MLP neurons of a small language model. Each row is named by its layer, matrix (gate and up: input weights) and neuron, and shows model dimensions 0-159. Each number is 128 + 24 x the weight over its row's rms, rounded and kept within 0 to 255. Numbers have three digits each. A neuron's up and down rows have the sign that makes its largest values positive.
Before each neuron's rows, "fires in" lists the words (lower case) most often at its 100 highest values on Wikipedia text that the model never trained on. A number after a token or word is its count.

fires in: "new" 43, "area" 11, "also" 8, "found" 5, "suburbs" 4
L2.gate166:103122119109178129133145136089113101091134160154157126090117122113122131137123105139144148109109083144126098126140122112127134136147103140115134150112097108110140182117126127108052110130103168178146118124100151119139115130136165178107140127122119133134119172131103142116125153121098148156096149118107135133061103118135132156150127147159128116136053122183069113173128161156097136106146130129121103135104127107116141136159106141117119098090144075134153159129121158149143115098092126
L2.up166:141131114076135106121102135138141147118128140141121140177119127144116164113105109159132113141168107120155132120154136118168147133144184127116107135120126173161116149140135096118152166157161151077090144101091136148127123106120143123104128135171089103127135110120136142103131098159125183118091138123124110147120150143105100138125138130160123066182102103133155125110097123115126129128131180116136113119180154105130144186140119062127141120119168118124076133089148122162167092139121128

fires in: "as" 39, "be" 11, "working" 6, "provide" 4
L6.gate218:132139139089083084157114110111102131160135150149140116112119117105138143139106133136109140084140126140126112157187160163124157120111131107120110159148127119067129143154115159121124120158124146149157145130141121126162141114084116131132135154084146142132101125144125114138108141120134134121161158106104124159151092122169107149127160139112176111119143122092094137104139152175151134102103179175169105140155129098127140192131157140116176114189153102136140134135161166099109108133097090
L6.up218:156098146130132145149117088150093108158184118093126135109136152117107093130096149143098061200155089114144069150123121139131165155112105111128140120117158162143068112086152105166140159135117152121119140165137172192129123125140166100090122157106135131131158121132153124122111141090129094147144137158133124096173113146107136129139078118127121137136125121088110123078148126136103116141157130118109106114141140160146118130127120087097114125118125145114152122153141130104127119131120155

fires in: "as" 91
L7.gate339:152143133121163182151112138093139117137133136174107110114121163105144146145099138136137169110091146122133094123143102112177123137169089097169090154169136118102144160103125118165173119081114139093125171083117084126108123107144147131155137116086128130148121165124135129148145118098129149112126125123170118140150150101151151101117138121116150132132095093161095125136123135125082148164111170151091110101153139168143156176112132124170130115140172112162119140117146151145119171144117138
L7.up339:108152136100108092148147167114108107138176149096118128126171111135117136101150122146133109140131110143095120134134133123177121150146149130183128146132124126137115121135167089073114137147113076147159130144160126148124159136161134128126159079147144064089161125104100111115139134127111062130121101163146110080114121164089121153131106137125134132122169150143137127155119153147070106149099136113155110091158090095131131129124121155138148136097159134136170111113131154147159084136095140

fires in: "to" 53, "not" 17, "age" 6, "7" 4
L6.gate386:126145141166116120154135115114149092131142122140121160101134142144160116157137143138139091151156115099143116097140119146056105081081130109116080086134135108160148099116114182133122111111105154118133133161082160089128083142123116130095143129143155136123183137144139149138120155156132141162165129080139131110123109149123121146149121129134141104099162088122124173126112103137103164103147089138128092125122106132130136137170143097147176159113124168199132123140132134128127163119092113
L6.up386:135128101150103149153118124131088102113143159145114139101144137113087156161119139126138165135151097086154107114111105121151165145148122185137127109115101122144141155151076162113127119135138131134187172107137172169084147161134107130121162130157142092127121140139144136054147146165112119106125147129133116128140127163093129108099147111123112107129075146112120122153091082127125072106153126120110142117130093088154116125091107130131159111112126108107100091155132105138150116140090090

fires in: "city" 29, "kelly" 7, "2009" 5, "baker" 5, "africell" 5
L2.gate430:090120120127143100131124105144118135160106101144143128131070152145129133139118157140146122115093145085131134176118088123090134144124129156118132095122122151198083136152113113110109103148126117114138158136167139136109118108088144146110108089133081125146139143143135148129143105118154127136172140135150160120157138108156124131123145109096114138149126111082134167114103102069130134153148078116141141129147147113176161122126092103151100133135137116196091155114143156162097116057132146
L2.up430:131146089151148122141148125137110154095132099158150158168183141163109162140136166143141147138088112136142169115088105135128101112143111133113142081150126152143104127114139090125154090149112163118092133138149112119122130144160119126164109118089109095133144177118103136141097146080150142152088101146149131119101161088175116113161066120142128106148110127149089145133139110133117093184144078160157122124093109108108120103118140092128106107118131137149152129164137143129156132122092153

fires in: "her" 77, "heritage" 4
L4.gate392:116086115138105147106112109119100143135109102146147127087108081126096116143113136106121114101131157117128137119113055083094150135114124115176173113133159116138103148139144099136126109104134180143106130138118128133179118119158180159145137109200119123101128157179136162125140115110136098151152099155147059118115129111161124112104141103099143122148156134118157109125148126111070148165137137115127091138129177121126140134132141123124129126137137157116165099079112109110119132113160155
L4.up392:145133125150153116137119096137136131105127120166158101119081154076132118154127109125136133103103139140080153105132116141179152169152144177146107131123149105126141136116108120122119117174142117146159147127154175164110129129119141109098116126131148132133093112161140102086133094136139141103126150162112098112182117131088113061104133160122110156148118145139126153166139106164111082142167160113122099127096108105086116169135111167118172111139142106109116131107115107147118129145077178

fires in: "is" 39, "was" 38
L9.gate52:143149110101131143137151103141124140155072134164132147157128135132152085141102121062147120176139103143115177091128136142103145143143129147122116114145145122091122141146067128105123123146116147191164153096137117132144175149133086149136117123134133184083133149120158153128132143142093103101115138104136130129149159144136159128138153133116122127149099125121168161133150130119066172101139171112147166171072111131115125125136174131098102127150147144148171126112131140122120135111098107
L9.up52:132130171120118128099126157128127134166112096155118140144157130176128175093136115112130152144117118087104125186143123138118101162105099098113108085145140100124095138086119150122118153136169133145136134168099115158148134125110139090113125190153124169121105158142130123111129155126098144095093118167178149128123094163181150152101148113156127083142120114140060141128115143111100132121163128155094155128101121112138086145075154103131112150148122140136127159132098100132119119141132141

fires in: "school" 22, "college" 22, "award" 17, "area" 7, "university" 5, "suburbs" 4
L2.gate441:193150107172134170121155066121115135172136081067126101090163150181142166091126140113129133157132104127095129123108145121135133142133148134137135117129161120163133143100104138097121116125094096122122111142116141161134139114116135107133092178163100148124133123112121131102150122118129107161117091125124108112148079106119074142161160131100147074141118137105119124089150113135117136158149148127118099109138170152163123162134156153112126146136153115092094088165126141119121119121140162
L2.up441:127128122135153116091103096120132141114135109108141108139101136111136140143049124086115115135119088112154118169129125158074134122111125086154079168094134115164091121122112127173132143126114125158123110127123111138108145123089124108063102179129132154085167125131109155139149090119115110182105122145131150091109100116130077167148120116098110109154103125156100146119115103117139123133125129105155110132129136089136131175151090126143091096149128095156103141091096153134133130114154105

fires in: "first" 16, "turnout" 10, "american" 8, "tv" 6, "other" 6, "who" 5
L4.gate129:099139105083148112109146136122166125100132108111134079128152115116122128158091177101103092131159149122150163165106170160116122124107117135162114181144125100146125155159124115117161131177106127117149114114149160139121145118091097077107133101147151103105121132143079170138141096070139110096130151132137154145153135097121142143155111148123063153186110146159148086166129122096110138121113114121116110141161126144155089112137132127113119113152139092125121106123092139138118146125169130
L4.up129:135148132133154087118161115116156110113127099142109138127158123131116105131092118089116102119142133091087171140088094170147124146146130146147162112164144128126088109165103089127140131118080117119125150076136134119123163129097173122124126103163171088088105094166089138134159101038143126103147148119142160122142150090141121159151116159120097140139117094103105098116130119085148166113145123097136112145149141112109129138137139122094125129154098122147119149088114154096124128129130111

fires in: "it" 26, "san" 15, "there" 7, "intelligence" 6
L9.gate349:107138119117158156101139123143145166136100089132105148136102112094143170137161124148129108149136114128132116070137126135099083124096118069116221106131136088125129129090148122145081146114136130168121116088180118135134164095115134149144135090120108142119150104132121119118149128155126150153154119158117093132171106162153101104137143120163125121140119139140169097098132178112131144139133155149109131121125142138158088111131170120103083156120124141097145121172148091130157134129098135
L9.up349:082145131118109134133134151124151147124096108117127095186096122124145145111168105128154085116125132079123154121145116139150126112145125117109174135129138152114123182120147132131140140170125128114162093121104116161137164159137134127169096123131135127134105134132127103087139128156126109137050171133108089138209141107143126111148158173139125125133111092175125125096135135133142171133157120145117117105117158089162101126086119140105110120150111163113134136135143127106146077140153181

fires in: "goals" 13, "espn" 13, "police" 13, "story" 11, "game" 7
L2.gate424:145141124156144136147113164143136109131127168129143118077130111123173116183122168124089103106117105141113150178138154080095111150156182130125084125109123126170101160141122132153163125073187100144134115097121097139104161097131154143143115110135149142132150134078126107156127144146121142135119123155103156140118084135127120114147085084078151153128152121101127148125104112140114111148114105145129099111133076094154130145123114175138155121158123095145140108110151097124119165107126147
L2.up424:176144116170114115082136091095154098115117139101132126138113127144158137165152134087089112132122130106149116170174119138136135141160144127110152124174145093168123130136138154088088107149100127105130102168086117126144156135107127164174102113093160113119091118089134114134119119120135107136097156164095127154146135132162103137131160126110132106119124141102100106134106159084101195141117140124099161082107130101113149115098126145122105155098096114170114169152130114116123105102150140

fires in: "until" 15, "before" 12, "continued" 10, "was" 9, "in" 8, "company" 5
L6.gate213:117160147148124134137164122119127118139127145122165143114133119170186148151125099097132116115092075131137149118112116096108104155148150114112174113150084119113133126106137116130128089102160124150159151136094151144122156121122083132105143145102154161120098114148142067129144110158172204117117149107148130138119095124118124136144161142162119136114111128105112160128112117128119128100158139171096127159108140108091113135128122141135105120151153150137169146106098154166095092184062144
L6.up213:117097142153154120176151153157145119107110137126160099133103120098145122133138092139142139142137150116125120125190117153116086152107133115098124119164133109118123161122092108123112142148133120143118111136108151135101179085164160145114149156099152102112077077146120130153162066193117123139115109135133145134060140140134144145133107125093138153106194164126144123146128128128148165140126074127127131103092149107125113142150084139139128136109157132119165170119177114114139129146125130

fires in: "3" 71, "6" 13, "2" 6
L2.gate223:155135141145095162177151129124155095160127090119129095147102086137128105112129147175114131173103134130149102131168117107125144146119100135159123150116174137162203088121181138117116139121155110142113122146125141174149118144161163089140122112131137133126116116122133160135146128127155074127104133175107163158145154163118125166106127162103150127146114113153093137146138122149156151115122133145134149161124124076084085152123136127147128164105136146119119128168082165111099143121123158
L2.up223:084100138103125092158157085146086141095106185144106093102135143100145148081149112144168108108137163137142140091111144109153141079094118121101157159109152090131101102158149095126115145101153151114086150121142106143136114117128140115088080159172088145123101107074138116099122095131105137135132129131140161152105137121145152110119138130089155127119110115133139126135096141131157137137132158178139125118104147147097111109120122127131102143162126072146139081147154112107118166143151120

fires in: "al" 24, "ghana" 10, "turkey" 7, "azerbaijani" 6, "ghanaian" 5
L2.gate282:161133109097147105112074151127171112141136090152085125134155151124122147135131140098131115093126123116126128133153176136139113152191158110121170130121156143143088145137087171106136147113168108143156102128144120125070131122137129152172111137107126143161147147103162104114145099160098153174145111155111134115141091123145157133143146083133134116176150129168173171113120139105132152118141121136133089095087135144114091135159070153147157156145128110116148140152128146116148136153149130
L2.up282:090127128100151073134113085143118149149131128126124134115127162160133105149110138128142119077095101097138163148146135103142158135114088125100147117122147137151137100087121135130120159136078135160080079120161130123084134118162147117139137094164127105133138109098127161083135129167113135154141135047134168124136143134132134108141117108126145124175137088146160144117165106131153170114120074117127096131134129112112131161102148144161164125152137142164143133106092157121149119092170120

fires in: "first" 36, "second" 9, "career" 8, "long" 7, "best" 5
L6.gate174:178158109117104129125107120118134112115107153110099125157112106118100104165147125099163133076138164124117150139124139124129123095105141197178164140166130062144145137148171134118144129135146178147158160133126158102101149153121127121141158145164115135144070135153126122128137147117134123133103132154086113110163147130133131109161115120130133132094105097154105130102108116115169154137167152148162106163102172092163111163149106100095115128107119134154126143129087142119123157148098162
L6.up174:093117114096150125115119149109104138124122123141134099173120143152134122121125099185130093108148111141130101171137132173113140137090166105127141084120122157170095145170117130131093151155156136105112178134153136129112159140137113140120139134137151107121119048134129159082138182113145141119117116172114118165150160126139142114125175161117143121120137119161116149096145107108119074124141110141151103164125105108131149119124129148114171107141120135122114079136174142136125116153064169

fires in: "with" 49, "under" 14, "by" 11, "founder" 4
L4.gate33:151115085135114119148132091158151170114112077122138118144124147175151126128132081170115161143141135136142116185133156137165139111143109119153151149140133109147095113079146116117123177143114113111162083157143099145174117135124143073117147119105120135111123130163113102103133105108132128095124124159128115150122166138121113132142195097119107123172101150153114117132154142088113107171131157084161140111097148124139096175131135126122092162118097137160136095140113102121142129134080128
L4.up33:143123129127141166118188123152124144124137092089134129194109096148136140087146101123134122163130124133117123136138106132146067128115108131140107169139120127127149161107152117151095125123112127136133128141141102107113048133137087117158151076171099168139146168158128144124170122112083155099146146170143122114119138136122111182114166128083132087175096107159149124166126097114114113139137145099081110111106155105137148129144123105147138133134109137130137124111141112151171110107107141

fires in: "of" 31, "his" 30, "the" 7, "in" 5, "your" 4
L7.gate273:105129142184160151121122119133121104098091093116107150172118104099133103104146100120164148055128128130162148107108137134144131138145142149153079130165130151123159140083156094145128113138105150138101126183148152123089121141141107134112142155111106129082130194105141137111134147093162139134100129146150152104109121152155101098180109148143129144113130147138115147138142174142143140142123130133086127148101138117078138168137136098129120085107139150130120202103126131143110159131120118
L7.up273:146103091129165132102142164119119143137133124115131097045105106104164102172121134147101106071095156140109095127128143158100115136092172161128126098151132119141126099165088124130121158084175106097134091136119139141139134073183126128175091138136143110101109123144140106125134133109135135108135120130124135162137127083129123119126154134119133134143091104136115127124153132120112094129167119133157137103167124110119132140142080093092106100148130124142116127081163132151117100132096073

fires in: "other" 37, "as" 16, "hua" 7, "succeeded" 4
L6.gate156:154154130108157126119107072145140140156095117144096128090112115124118153159117151180143160142140061118119157142140114123117157133087151124146150126156154094121116188130129133095075134125116129130130143118149165127115137167109157099111111119119106087117180098125101132137134176121125117104108129143151135116108137144083171098135131126162111156122140163114099119134187094171093101148116162115123147140137130148131114136143186157159139108135092105125116100147137108170143140163131112
L6.up156:163127118121073104127120104161119116093135137119111137153152099152128138149123155096152122140179151142112099110171160163133102115156114122135156141099130137128135129100133135101142134147115126173136107097095102136118117135122161105146099115157140168107147090151088180152117143138103125136108120134143150135125077126192103116174097146119121156039091085140086145100129126128134170108110113141107116128144123143119097122141124087083143131141113131124140114140109138186132093109128137

fires in: "school" 16, "single" 11, "video" 9, "college" 8, "public" 7
L2.gate402:125121125109131159107133131132140136122107112137166113121138089132132137092100116119124094141146170105123130118112143107101178132160163118145132091170138124141160185132151151115145125137112119155167065117175094102128102121080158115106157150115100152107117107113095186123121129153129156154151143107163141117163094128147102115110141126097140139115128140101143131124141136136127107163163149119117157116154127155170132151136134145110111124107077077105157113169085103135140169098165184
L2.up402:149103126117108139154151117131123162133103091169136129148142146142116140110104135136097170160099123152155134132123106103131110152156166135135153122173122147073129121131139156091187134152080127102168129103140142113112148171132109110107159126095140096132130108149093182096113144121157127119122092190123118123131098101125079123125115140129128087130171136154116109103152100169139129130175121136141154097132140154141119154152155124096159132068104129090127112134122129113088176113098135

fires in: "his" 43, "her" 17, "their" 12, "its" 6, "the" 4
L6.gate37:101166109154090105129120107133112121140114112117050104106147150140097082128123105090144119090102143116140149117119136110122174117135151105155131145181131115123141161130165116113099135139122146159152154152087093133094071120151132138123123163130137122122144120189114152093141093157164156108117102145122130107138112095137103121156141156076151133089147113177123152144118113147149137141101151117136141187101099159144120162093091129149149113127117152115097095101104145128121120135145124
L6.up37:093098105100207080108133108113120122135099111140113109109135131110178140168163118110096107094147127098102121116114160150160101111095118124104117112123128142122134142094140127080095183165116139117079094083135140161140143116110179156128104122125092130111146090126083138143125142135140138130132074152109111139107083087142098119103114130086121120121137120084118166126111161119105123141144124135073126122093132155154115119119117160144127117128105113140133073110152116125129132110142108

fires in: "first" 18, "second" 9, "final" 7, "main" 6, "other" 5, "third" 5
L6.gate80:183148104149134120143155143141115113150107131081105152158134130168171147109124137142156151144132128127117131137153113151117168163129143106132120080125159167119108120136106168159122117141141138166078091119134106069145119127118110138125125146171109138144096067121124146100124114108135139152065145101120115131109094143121111163148162145090150133147136154122114112131117097148156155125137149148117187109118103132068084151153116147145117115070113134124129093107091141170142124142105137
L6.up80:115178136125134074133098117088197109115161131107123118148096108119090135169138144134167109130116121172096150150144132135149143119126092094129124172124143125138137135152136108164120129131161134145109165144142104081091100126129136122139142118110109146147114105096109148134110146114154075168105145147127151105160123092142143116151107131140170091128128136168124128150161127121127078121123120159129137167120111116131116128115091116078130108102131158073129117099138126191108125173083097

fires in: "of" 74, "from" 10, "with" 8, "by" 5
L4.gate16:139110121149151130101130147111131099117105122131131134110082118148193154137119114092081132136142128110137127077120122127119129100133108105146149135170131123100104118148145126144147121139119138063092137145138128132115142122114145114132116129155111066100072131142095125117121125098099139145124144187134136118112127070117146129103109128112126179166120127155099104138141165140140103081123130137111059111105158110101108120121128073175103114100137129165186118142138133142117168173127151
L4.up16:165128148171155140085123165066103102163151157088133124142178115121152157158111140100107109114133144127114081170152159134148115152143141109122100149093144160152123116097138147095113106124126117147112140139108154106134104090129140123122149144124106152151097167124102073122100167138132115110109159156131150081151086105127096107127169141138123112124179117152141140153086112129155155158130151124120169125127120171133131105143147120108126156133115137133123101176142118139161112146077159